{
  "init_std_down": 0.00372,
  "beta1": 0.95,
  "decay_fraction": 0.823,
  "max_seq_len": 256
}
MLP neurons of a small language model. Each row is named by its layer, matrix (gate and up: input weights; down: output weights) and neuron, and shows model dimensions 0-63. Each number is 200 + 20 x the weight over its row's rms, rounded and kept within 0 to 999. A neuron's up and down rows have the sign that makes its largest values positive.
After each neuron's rows, "fires on" lists the tokens most often at its 100 highest values on Wikipedia text that the model never trained on.

L6.gate139,219,212,187,178,201,231,197,232,211,204,184,174,204,214,232,166,192,211,232,227,244,230,188,214,155,223,192,184,221,235,226,196,195,183,160,187,196,204,212,180,192,182,207,174,206,191,143,203,206,201,215,192,188,200,161,195,175,212,223,181,190,209,179,196
L6.up139,207,167,165,227,201,198,218,221,205,195,148,188,209,231,193,211,207,149,199,215,180,210,233,213,190,213,174,218,187,168,171,184,223,189,207,186,196,182,242,182,182,199,190,172,181,186,202,211,232,217,195,253,211,216,220,188,177,187,201,219,186,193,243,191
L6.down139,195,178,184,209,187,179,238,202,211,231,187,181,235,214,177,208,177,192,220,188,200,193,214,183,174,198,173,206,204,179,167,186,196,230,210,182,214,198,219,169,193,188,172,173,185,190,179,202,207,212,197,192,184,205,209,225,214,193,205,191,203,201,226,178
fires on: " |"

L6.gate141,197,202,215,205,194,184,188,225,177,215,186,201,178,196,196,215,187,172,230,205,213,232,197,226,198,197,231,180,173,194,181,220,166,178,229,187,184,213,183,172,141,188,173,186,198,209,165,188,216,202,232,172,199,224,173,192,210,202,171,216,197,199,220,249
L6.up141,225,231,199,207,196,194,219,197,220,188,191,172,188,182,216,179,173,205,176,212,172,197,164,220,203,145,183,168,176,233,199,231,204,176,192,239,195,171,226,211,189,196,203,180,197,193,226,189,201,200,193,218,211,224,200,193,187,196,173,199,213,185,207,184
L6.down141,162,213,195,201,222,205,203,202,183,206,165,217,203,219,179,202,196,192,192,195,206,174,202,210,205,187,236,175,211,217,196,190,216,192,209,163,212,230,211,184,190,207,226,173,198,249,186,213,218,184,225,173,208,179,203,195,217,218,214,233,204,211,209,185
fires on: "0", "–", " "

L5.gate24,185,194,200,192,191,191,209,225,211,190,167,177,236,173,186,191,188,194,194,198,203,207,217,180,175,236,179,179,224,209,232,180,185,223,179,200,222,164,179,189,218,197,194,173,193,184,169,191,231,217,196,215,198,205,204,187,205,205,184,211,211,186,220,217
L5.up24,210,224,193,232,187,215,179,182,189,206,215,206,181,181,176,193,183,235,240,192,200,203,174,197,251,235,215,200,178,223,233,225,204,175,182,189,205,205,207,216,191,224,217,168,201,199,202,182,234,192,204,215,210,190,236,164,177,205,217,179,190,177,209,156
L5.down24,227,181,239,192,216,181,218,178,215,188,167,183,236,171,185,209,186,173,215,199,186,177,194,231,166,181,200,209,229,215,171,199,194,195,216,195,213,201,186,163,186,206,201,183,194,160,194,212,245,199,223,211,196,186,220,222,164,226,241,202,215,195,216,178
fires on: " |", "==", " ===", " =="

L4.gate36,190,217,200,188,154,174,225,185,189,204,197,189,185,199,179,201,210,183,194,226,232,191,201,202,219,229,202,210,183,209,200,185,222,228,213,182,200,201,199,172,175,217,212,191,191,205,231,164,206,196,203,233,204,207,197,151,198,196,215,207,191,182,170,173
L4.up36,175,180,226,199,203,199,241,188,238,188,185,212,249,196,196,199,202,176,197,191,206,218,191,211,204,199,215,167,165,176,206,216,177,210,220,193,194,216,176,183,220,194,192,155,159,208,240,185,240,192,182,209,208,222,189,188,188,170,200,218,205,203,226,229
L4.down36,221,198,191,173,229,190,220,195,182,196,209,199,203,231,213,185,184,195,205,208,144,177,199,193,217,185,208,213,214,224,240,187,177,194,219,228,204,217,213,187,182,193,201,204,221,172,178,180,163,161,202,193,195,197,211,197,185,210,218,212,185,202,184,214
fires on: "-", "\n", " (", " "

L5.gate66,184,178,196,198,235,187,155,181,195,200,192,201,223,194,198,207,180,153,180,186,217,223,194,187,210,182,215,201,180,213,199,202,190,184,187,220,192,203,200,210,205,236,201,177,210,181,218,203,214,247,178,201,205,216,188,183,254,226,174,223,239,177,238,220
L5.up66,193,211,191,177,233,200,205,199,209,196,223,206,220,172,204,190,188,248,242,207,223,175,183,198,199,210,206,201,184,181,229,239,169,214,191,194,179,193,203,169,168,208,217,213,192,215,231,199,181,219,193,174,206,191,196,179,189,215,212,178,219,227,209,197
L5.down66,168,197,203,193,283,216,190,186,214,181,173,207,216,194,195,190,189,149,198,198,219,225,206,202,211,192,192,190,170,226,220,209,217,166,196,214,197,214,196,190,181,180,180,188,178,196,191,206,178,214,155,197,186,190,197,213,228,186,210,192,210,201,248,173
fires on: " "

L6.gate146,209,217,229,239,163,181,169,198,216,199,243,193,166,197,229,208,181,199,237,221,182,182,175,209,198,205,190,187,219,182,197,217,201,206,203,195,198,213,191,215,232,187,218,225,193,228,206,217,186,173,231,210,235,177,211,185,184,225,191,179,215,231,187,193
L6.up146,237,188,242,227,203,220,211,175,186,173,180,182,201,198,161,171,204,215,179,217,186,210,205,192,206,227,208,160,220,188,190,202,192,206,216,204,199,210,203,198,180,189,211,205,192,182,214,195,212,194,213,253,200,231,209,165,183,191,185,223,187,197,193,179
L6.down146,222,183,184,193,236,231,215,174,186,182,228,179,215,212,232,171,222,219,232,189,185,172,183,219,203,159,194,195,187,182,190,190,217,224,220,187,172,157,182,157,192,184,235,183,179,201,199,223,217,204,185,204,223,249,180,224,187,200,210,188,177,184,186,191
fires on: "ed", "at", "th", "w", "g", "id"

L4.gate25,207,193,200,215,224,162,177,203,192,205,220,202,208,210,220,206,211,174,213,207,223,199,161,185,189,196,186,220,181,186,224,174,199,205,176,206,218,222,209,180,165,165,142,208,176,175,225,214,214,213,218,175,167,211,205,237,227,198,173,197,210,202,185,198
L4.up25,197,193,222,210,230,194,193,208,239,222,227,188,184,179,208,201,214,215,175,160,208,225,206,163,196,202,160,201,183,204,197,209,198,204,208,227,160,178,205,194,197,226,172,193,203,217,243,201,180,216,209,193,206,216,174,181,179,235,192,216,236,223,209,226
L4.down25,206,197,177,208,259,174,183,200,185,208,188,201,193,227,228,196,207,207,205,216,192,217,209,178,189,188,224,217,177,164,208,195,233,199,202,172,186,225,195,224,211,174,235,213,207,220,226,213,196,197,221,201,203,175,206,218,173,179,175,181,201,222,196,195
fires on: " "

L5.gate45,182,196,245,187,194,216,190,221,174,172,238,178,187,195,228,211,210,200,213,181,211,193,192,198,224,186,188,199,231,217,203,227,241,188,222,222,178,249,220,194,216,191,178,247,210,230,206,194,167,225,184,192,185,183,219,204,228,218,211,180,189,225,193,190
L5.up45,167,224,206,197,195,199,227,188,198,231,186,203,208,190,183,176,211,239,203,179,186,148,164,182,187,174,174,163,188,202,229,184,209,199,235,201,195,198,203,205,197,169,197,176,218,214,216,203,220,190,173,200,204,209,223,195,207,223,198,182,216,182,154,186
L5.down45,189,238,226,217,206,214,222,182,221,180,177,205,195,192,204,204,195,215,181,172,187,174,203,225,213,155,204,184,193,178,192,196,214,210,236,210,172,206,174,224,174,228,177,189,202,203,195,205,206,216,194,172,225,179,235,206,197,201,222,215,221,184,169,178
fires on: ",", " New", " of"

L8.gate62,205,204,195,202,181,219,192,190,204,204,178,158,140,174,198,211,199,190,230,195,172,184,185,183,164,181,215,178,195,235,177,201,212,205,191,175,184,184,152,184,200,218,165,213,191,209,186,194,224,187,211,203,223,213,181,168,204,176,252,211,188,204,216,193
L8.up62,252,174,170,192,209,182,181,204,239,226,200,190,173,191,173,224,190,200,192,223,210,226,198,209,195,220,184,228,160,178,220,188,167,189,204,198,218,205,178,240,189,205,182,201,208,201,209,202,220,193,231,208,208,224,201,212,187,172,226,197,205,198,230,193
L8.down62,249,192,182,145,210,177,169,225,203,224,196,211,245,195,162,202,180,204,196,199,182,215,189,223,211,163,191,186,185,209,204,191,194,201,200,194,193,177,187,194,198,193,224,206,219,212,206,216,217,197,213,251,211,173,198,181,206,200,209,195,167,189,208,179
fires on: " ", "–", " (", "-"

L8.gate0,214,234,219,211,232,186,192,219,209,220,154,213,186,189,209,222,237,198,229,211,200,192,188,215,202,208,196,234,236,194,187,207,176,186,166,177,201,251,225,181,191,179,221,152,202,204,206,200,199,199,149,185,221,221,229,196,198,191,187,231,191,208,201,218
L8.up0,214,198,203,215,213,204,178,215,177,178,208,176,196,168,195,198,216,224,179,196,196,227,212,198,190,164,174,193,191,198,216,215,207,202,175,189,200,213,180,187,208,217,236,210,190,193,186,194,205,201,193,201,183,237,197,187,210,208,242,203,232,198,228,230
L8.down0,200,219,189,206,236,206,207,192,176,177,199,228,234,244,202,167,205,222,185,199,172,213,173,219,211,215,216,194,175,178,205,212,205,169,244,188,159,202,179,203,192,198,258,219,212,205,217,214,208,210,178,248,203,205,195,199,210,201,180,187,196,182,204,221
fires on: " or", " ", ",", " won", "fin"

L6.gate64,191,241,213,175,205,177,226,183,166,171,198,213,227,205,183,227,182,205,216,193,222,197,189,195,209,212,177,177,199,199,198,200,189,215,204,177,180,178,194,171,210,180,175,193,182,177,179,197,200,189,204,200,177,201,220,193,195,204,157,225,194,177,208,161
L6.up64,226,198,207,188,213,172,224,184,189,225,152,222,194,211,191,196,236,169,243,213,213,196,216,249,179,219,207,221,192,189,200,209,219,218,211,202,199,176,225,194,205,209,174,179,221,212,186,212,213,196,233,177,169,198,220,188,211,204,183,204,198,188,246,218
L6.down64,187,195,183,192,167,213,215,199,204,175,174,240,229,161,158,198,214,176,165,218,197,177,192,200,211,195,216,249,198,169,197,222,193,190,208,238,184,179,186,202,231,179,153,205,225,197,187,239,210,217,230,219,205,177,227,216,201,148,215,197,208,211,225,180
fires on: " |"

L6.gate93,215,205,171,237,189,231,205,239,217,186,211,199,237,212,219,218,164,197,173,197,193,202,192,174,174,216,191,198,192,181,197,185,192,183,201,177,176,216,177,171,183,210,201,192,193,235,182,195,199,177,206,232,206,176,214,215,184,209,216,168,185,196,167,188
L6.up93,203,183,220,165,194,205,175,157,233,225,194,216,199,187,181,182,190,167,161,188,197,196,191,180,181,204,238,212,188,173,211,213,232,167,230,183,199,205,181,238,190,231,207,180,210,189,184,186,205,160,154,213,216,216,199,197,189,221,178,172,218,185,199,195
L6.down93,199,208,170,199,198,181,171,198,191,207,189,227,182,178,200,181,238,227,215,213,229,187,181,203,224,169,180,193,200,198,199,216,178,228,211,204,211,192,225,197,191,213,179,198,186,211,187,201,212,206,196,185,182,234,221,216,232,158,215,212,185,208,185,187
fires on: "th", " /", "ever"

L8.gate91,201,210,188,219,182,219,232,212,194,180,218,187,196,180,189,197,193,213,177,189,210,235,208,227,212,168,174,226,217,222,176,185,224,209,218,162,192,213,192,235,186,205,183,213,218,195,185,230,219,249,200,206,203,204,193,214,213,222,207,186,179,197,194,203
L8.up91,198,177,187,220,212,214,169,198,165,226,252,215,239,167,185,181,212,209,171,181,178,197,205,171,205,180,212,176,181,205,212,200,175,228,208,219,177,220,198,229,216,194,236,188,193,210,206,184,215,174,193,205,180,214,198,188,194,230,179,192,191,162,191,204
L8.down91,238,225,234,196,192,219,212,210,231,176,197,171,187,197,189,240,192,190,210,200,224,171,175,181,198,198,181,198,220,214,208,182,187,161,202,174,221,178,178,147,189,227,161,179,232,194,219,203,190,190,203,157,188,233,192,197,191,166,227,194,202,228,208,208
fires on: "th", "s", "ing", "ment", "mer", "ary"

L4.gate83,169,209,211,239,190,175,197,216,188,241,193,158,207,204,208,212,180,202,195,207,210,212,215,163,205,237,217,219,227,244,207,193,170,169,187,223,201,185,178,237,233,173,206,214,180,239,206,210,196,237,161,207,214,236,203,186,207,195,214,196,215,196,189,202
L4.up83,222,186,218,205,184,178,220,208,222,202,218,208,199,225,208,207,221,175,195,223,201,242,211,211,186,183,176,201,213,252,176,204,200,179,197,202,192,191,207,205,229,178,180,254,213,210,202,196,198,228,196,224,228,225,191,160,197,182,189,224,226,206,226,151
L4.down83,243,219,203,167,231,206,168,188,184,193,160,185,178,219,203,201,189,233,190,212,190,178,161,207,238,204,200,182,189,161,174,197,192,250,193,175,188,170,197,193,207,193,198,181,203,174,208,208,201,200,206,201,184,188,219,225,204,193,202,196,196,201,178,191
fires on: ",", " Williams", "om"

L6.gate89,148,231,197,211,171,205,187,200,241,173,224,218,187,207,188,216,190,195,220,191,220,213,214,200,234,177,199,205,175,217,200,212,220,167,230,175,165,182,208,218,204,162,176,200,206,188,226,195,195,204,199,219,183,222,193,211,216,175,224,182,215,219,164,198
L6.up89,189,217,190,233,199,225,199,207,199,198,183,179,191,171,204,220,201,190,231,164,198,215,198,181,196,182,217,223,195,226,212,196,213,179,241,195,184,155,204,206,167,206,217,169,199,233,213,214,196,209,192,184,216,190,233,204,200,173,221,188,217,226,184,183
L6.down89,186,210,204,226,223,225,214,185,198,197,240,186,202,192,228,179,193,208,231,226,223,166,204,215,191,200,203,196,215,187,185,217,219,187,234,185,200,216,180,229,180,212,180,181,192,156,186,228,201,207,180,160,201,203,212,246,218,203,211,212,194,173,184,206
fires on: ",", " in", " of", "7"